config.toml
num_hidden_layers = 9
num_key_value_heads = 6
intermediate_size = 1024
norm_place = "pre"
norm_eps = 1e-05
qk_norm = false
bias = "all"
tie_word_embeddings = true
init_std_o = 0.0
lr_mult_o = 3.0
beta1 = 0.93
schedule = "cos"
final_lr_fraction = 0.1
train_tokens = 523600000
dataset = "wikipedia_en"
MLP neurons of a small language model. Each row is named by its layer, matrix (up: input weights) and neuron, and shows model dimensions 48-143. Each number is 500 + 50 x the weight over its row's rms, rounded and kept within 0 to 999. Numbers have three digits each.
After each neuron's rows, "fires on" lists the tokens most often at its 100 highest values on Wikipedia text that the model never trained on.

L5.up5:546462503428512368516493454483422513494493569347518582476490535513492519447506537527444461487598537461429515564492556539461588517463525474476508477449492582452547455550469573438554473446560495468563456473480527511504475476560569531402536558573442489488454397508556402405405516519471458526
fires on: " ==", "==", "ic", " |", "c", "---|---|---|---|"

L3.up937:433560583438491542484503440376399535495490510435583463501520537551528436545483427556495614491556496496545631600509390388466518504431531497481551489482404481520518457603500523508460497606472445561389502471440459554469430610469509454455498557515562473476456531514453471495540482560504520578
fires on: " |", " of", "s", "ic", "te"

L5.up223:575493397487416532503504523571539473498573446563579428504609521542442516578576475513486517578433541436469524421442508527447549503472546583511517459463547534469436452560458513478557422463577517560365512555452566488439574535435423590595417396485495486436494488526554512402490429487470548491
fires on: ",", "a", "as", " States", "ia", "y"

L5.up632:475539578542468495474509505513544518520472458555546403537430493432550510455580466534507493462468662482456541436447531564529578370495480470489512542499475453464411473521439509518598485475563463566494499525482518484480475554513437433543512470511464516507492475490554535456525546509385412460
fires on: ";", " |", ")", "%"

L3.up835:519491520514500504424492542370523546504557440527479442516555503497365561456530510465514510440504505496454536554501476506518554586506511543456517505496519502508563495529506461529495513541606469560484539395512534494477532516580518458434555402489551464453443477507468384502372497501482505543
fires on: "\n", "ne", "e", "\""

L5.up650:483486571553516556514526471467482522484532449473512602576543537455516373535518482472500488436491490472481433533566446580507511411589515432481552580471339563460413463528550528497537532499529528560500554460530413548458475510516473467484452556460455515475446414390484483470449417499526477509
fires on: "u", " ", "t", "i", "ed", "n"

L3.up586:553558537536427366470512429578408568658417440517510457444486426456501417514498491561496401422554548440481426512523509459494436417509530525544485405534477463419599489459458538505533537512491502518469607477558514487534448560447436555537498457486557504520530577439518462546566451553498559473
fires on: "-", "v", "re", "–", "P"

L5.up793:483473454532451418597421464503427485506469524473491554468456481436501533566487496536489450536451483468466496550525442528496487392621570488480479522405596463567488463535436484506531467515503485520604520530469540521539499478521514435544527546506391522551483496582583508539478502520489520396
fires on: " \"", " comp", "s", " App", "ck", "all"

L5.up398:518528595515482435517542514448566417534522506544473467501537484517422468374559481489533500527486444476494498459584508493575477505531488519560501506475478548519489523485498520542529562405528556503529492482564494485555488566478447506550504432445584565494485586513505466536593454471482442451
fires on: "ad", "out", "o", "ar", "leg", "th"

L3.up327:500400486485553502424528579469532573553476524509429521582514497554532539461489504536483539494496527503563542489504535560542477537553494482463476549461483462577527496551414560546370528587375511511536592498543545486476594458492470477550514592394490467589486502480448382543520456468498475503
fires on: "in", "est", "d", "fin", "mu", "ed"

L5.up781:499505511547516516556494554468471506538579496389521426508430578519504562482405475467460523441596536555579490506513543529499437471479483498499552460450486452538444531536511451415426348458613548485482460478498490350525565457493475519474592456480544570512460501420570540631424505492535358514
fires on: ".", "t", "red", "unt", "ve", "ill"

L3.up166:426523549465515508501426500507585522426493505547516513493571500560588514542494475514525555496521489538578529544430464582480446477531508436483548528472552561566558550504477487514463509472519482488483420431546552559482549534473434529521444477411451513473363450429534477499499431478570485586
fires on: " of", ",", ".", "ly", "ri"

L5.up243:543533481482538489457524491545532538489511516391434455559555519410507442448509480541435488568399462490508499555501539445530384516517521541517440536405501473461510498443426471439543554505484502498450455601528449451537546526590562552460421485551531465454380398420558418547517448462425470487
fires on: "k", "e", "an", "a", "in", "land"

L3.up746:527459445555456555572497551490421483595412463497573509543489456513447532467530490482507570599463506505530611493599416536486462529597552473484509517556472512508521527585559533493449408451466493484535468519569533461521548442570568528475449467460513442441579468496498463493423494551439451508
fires on: "ine", " O", "ic", "ian", "ex", "u"

L3.up306:491548451521480461523586598394523486474581489523524550544468511533432494527593456533466586442483506386485511572408541549520453456544417480543582525499507423544446555451598447561476529452522397556527489575619508609479528552574454440522516507381603509479481520519483402542495529451454476547
fires on: " |", "app", "|", "leg", "art"

L3.up784:542612584491515458545494566501451477506468520543489479538601484585611464565463496580490583479546491567534507592458530551564491472497562464453470481578457402458527544548478508538502512567481539492490494481543417536362498541570479454603518616392474500478464485478452504347541526496477599506
fires on: " |", "ul", "har", "s", "ach", "el"

L3.up806:470484532534464506481546511530510467443476509589451378623496516566458536490548512531491513482539526471465666469459542481476500516466504528564456563568492435503428517538489547463551542420457583493503461528533566489482511541421383486455485454509496568509501468566520470495533465481541565421
fires on: "st", "ar", "ve", "out", "ga", "art"

L5.up396:480500466463540528589496511483488457534530524538509538498497461470473604529500446553558500483474479412491540418493394505645564502504501449577455438541560417521473495429421546519487390545449506496495553510518602482541447434559463522449527614457526509507515518532507574526425546518508420548
fires on: " se", "s", "d", "le"

L5.up327:518575435496571511540526532461464452454520472389501580580553529470574516436526514466574586429545388493515522544402475569528471531580492423516456504406501545392493542513451520572484591473466482483496400533523481467452497578581548379516417611405467498577533510504544513487459544445554514472
fires on: "al", "A", "F", "e", "ra", "f"

L3.up527:509446472444514422439524480503452503494574374519413518458495516514508454501475588471504444505439677482488467446493451580489564403507519610543578498551381490458432460475580477353543496464500561534444556511519478498488500541557484449471574424464510477446573452499549424464534504468490542440
fires on: " |", " 0", " 1"

L3.up477:502476517529555526469464577464530466568430503455426463551466436544430497497520494467482461532501449430431518564615503426596482423588516475586494514476566449511449572524474493438475541465464472512529429458559522428541461582520433485436563452483461525574469533547522412524509498494519517441
fires on: "th", "n", "c", "ce", "ment", "s"

L5.up729:503466498523516442469529463510492479551549601606431406539471463453550483545527518543418484493434488463508538513531446516462453580486493571432408556527494590538378560571557525486511455433490511547537451524544540547498496526480494462469377442498513522487517409547458427477524493463555563573
fires on: " in", "\n", "om", " of", "out", "st"

L3.up569:395559486473564517611487547524406494477529494485474540476479479540507473419458514427472513477542475489575556516491509562661478506548441455521444532475526629494455479493519502508480470532530523425551375496462464560436547463524465408504372485468463414466557487432469539445403468569421565491
fires on: "f", " se", "w"

L5.up816:474442516501538501495462589437499532556446470433525502497528533457492520348515552489498452510515589372548552478488493571512515424492611509468476610513476516524487452477481456467557424463510465514462580510496550469513480564489511482415475469404435534483495487532529352458482533494459504516
fires on: " ==", "==", " is", " =", " in", "==="

L3.up793:482531475494378426463526480465452485494528475589527500496503544405480424547475501476461494455413489582476492429595478499554453474538450541543423487617389499480382508528605537440513519387512476454472558452542398519474451474567400421513529538511517475526418528460529506525458484470506602451
fires on: "s", " to", "round", "d", "ing"

L3.up762:463511474633498541488580464534545584524532510381545436603514488474571463496408483493400508561495456474486457497497445511524508527465560528476442472515526526495462555541570460498515550472467494500439430515512447495491521518608493498679484467557411521434462473514485476461363425482470503495
fires on: "e", "ist", "a", " career", "my", "y"

L5.up86:562510463518529444459554556529476529493496541532450499513480475484443451543536487581434494492535491468453475538483448449464520587497472510485483462514351442417382456559511485404516487481578477495526497491552475477487519496504410468625532521532493520476473503608538443535445521471501526410
fires on: "s", "ma", "min", "d", "t", "au"

L3.up182:465489501405545457472465541544416475453494511546549533466579511515480553488560456500576471470540483460493524496428519544445594539559504512583397494515548519500515456511502430559534485604504502368547477468555622500445521543535556533467563471439406502581523483508437490549495499586512405475
fires on: " on", "re", "ri", " |", "ro", "al"

L3.up862:483433515470501475561440532409452512496466518551511463486527618546458543482583461598472445547474561479463577512566541412509501573507559592499462463577507558452505558562521504489655519525536483513559550531537496458431524470518483475533466496547432556583479500496505503498458523608508488522
fires on: " me", "ra", " down", "ft", " mo"

L3.up513:497427571497522473522528471545505462426477533483469549455499519422443506502577547492518459486402485569454497574484444563569543540466463588488497499568458537497438479455454390402466482554478578512464566481461508524420424560456538458499592639513477510576428488481480507691454555532496528454
fires on: " Da", " Mo", " me", " mo", " we", " Me"

L3.up839:485446511459464517517455538547503502519411530538510520472559584534534534490516619448426514505477567507379494598425488488480548509423511570457568531495435513494416499493647441551531446619517477513526541462470533503518482591495500493447462508457425453522483550574501422415462451506500618328
fires on: " |", " ", ";", "y"

L3.up337:418558528462501506494551599471514525420394498485498451482553499495515536531530542519590493536477525402451427598555539535458468537435561610422514439539536434538458458477525522530513565568489564535457541464459481441563541496388517541472510452466512427456511454403508441520492554511489460504
fires on: " million", "0,000", " collect", "ft", "mit", "Z"

L5.up863:461545504569416495456546540452566513561460513439395465415434515588552408478482505522418518537543529495501465496488533512478450501462481479527549533272361507472529497480528441584513517524429497547506480540485503433482532482547488415533542499538430548539465437517438506486492529501423478454
fires on: "ri", "c", "ward", "d", "ur", "t"

L5.up247:532535485554495496455552463522480407592481498533462492529499479486520453446507472542548523490536480407464521442524518491604594562513437560582507517466513514532480451503514521460460412489502573537430530537531552586534477489512515463518530601458521478483457457661491515569503418387572457573
fires on: "s", "al", "us", " |", "ib"

L3.up31:479486585603536475471488536461532503436564563441507470480545459575531389476495598544475512482439554559530563488510464581482535388491539415621573556486455548517555501477522491586467503505501510508477496432578544481506531443569418453597482554375452481500495469476464398476462476449499489498
fires on: "ly", "d", "t"

L3.up753:481495454401517546471444527430518566639475544512487481462473479497578567584475444638488520519537511579447594551383534538492537471422560489537618532489355521529466491538485457470464562510426465513480524514498592524562479582474470534538535436493490559595515487544427452381521332478490457591
fires on: " |", "ic", " App"

L3.up48:531569472529554511581590478507435488573411311537509562539407568472493407484539435502444591453460480452515454514562533499437514542458611551491395553530411503545507492473551520468499605496518597501460474519548538431480458541602504491490472506519426492460493424522465494502465521498484417552
fires on: "est", "ist", "und", " more", "ous", "se"

L3.up302:484449457523426435516435447465473465466484572544420484596479501465523553526394440571491473501560510453476520458470367473512582497482538456536623499458555433511525505584489567415499437516553490526578526463488550467492465521422479466460559504522559511648488450539448523504510512489536558518
fires on: "al", "ck", " Al", " Val", "0.0", "s"

L5.up932:517519532441518475463471553486465514524434491413493475488506501548476539482370494505516561580449483482406508446422418497438507596511514479452593439493512527597609499476484539506497580473552506639590579524507531607446429531461562532489507463423526480454534570468467461482504539456469440498
fires on: "now", "is", "mark", "ver", ")"

L5.up769:490410512538495512557510585550541479429486410534549433482505622434491479420415445475509528439501528535515488510547533469582526511470495509553530462442466471545556500459513527559461397610433570443437570542540541460542450500504538552459521573473469512446477558629479491440544465469582536469
fires on: "s", "b", "um", "us"

L3.up576:420508441531533510516493530526493476549498492418499507533553396477505530451483524549427394451451465452531493500603548585550477465540485427488468444440567537483444474452457473539444448586458455445497536447537510434480506462417463446530571529403504554491521500513684480484503514525454674405
fires on: " M", "c", "th", " se", "um"

L3.up859:515478506485498493514532469486485472512472470558521545419417434548458541426599479527502446466450548446510410483505533519488540471455493588517566521491440474510521448550486425524532517499503466520533572454512511580481503566555502418454544456475580481484500521572535464513420475487459544503
fires on: " |", "\n", "|"

L5.up475:522497456517572523503535502533431508515461540478560580563495476550586521441500539560419633493534472475446435494599496589541531518554438502569570534457519563434610574542509456496476516493505548474568496488406518437442516477523414456442525465508496493445528464484629527460498541543418544512
fires on: " se", "e", " Se", " two", " four"

L3.up312:611529469506427477456537492482482496503621542463493435533469529473467479538464512536453549537402567479403461480451419515440461411497463491428469489515518456457496543485616457577493466518467443457474535515506471502566480542423541499487434555535477442435491562493476514523450545505553593430
fires on: " |", " ", "ly", " are"

L3.up667:547526462489439479486476477568541431461519425622559459602561453460472522515483473488495476549544590495462490504439579483518520463556532516500572548541559538530466514557534379500459418528503563541443592456334508473478482497482475497583405434464495581541599437451615463626441415425493463474
fires on: "y", "a", "A", "D", " |", "da"

L3.up666:573496493387558438479422404552426528477544440505539490528494486503456582536412484549556518536512506547444488457402471495435545557537418485479460572562508519493544443512519509586499510439483549540547480441464553544452447492467434514512513481479502444554505548480481416564527470476506579488
fires on: "at", "in", " |", "al", "ud"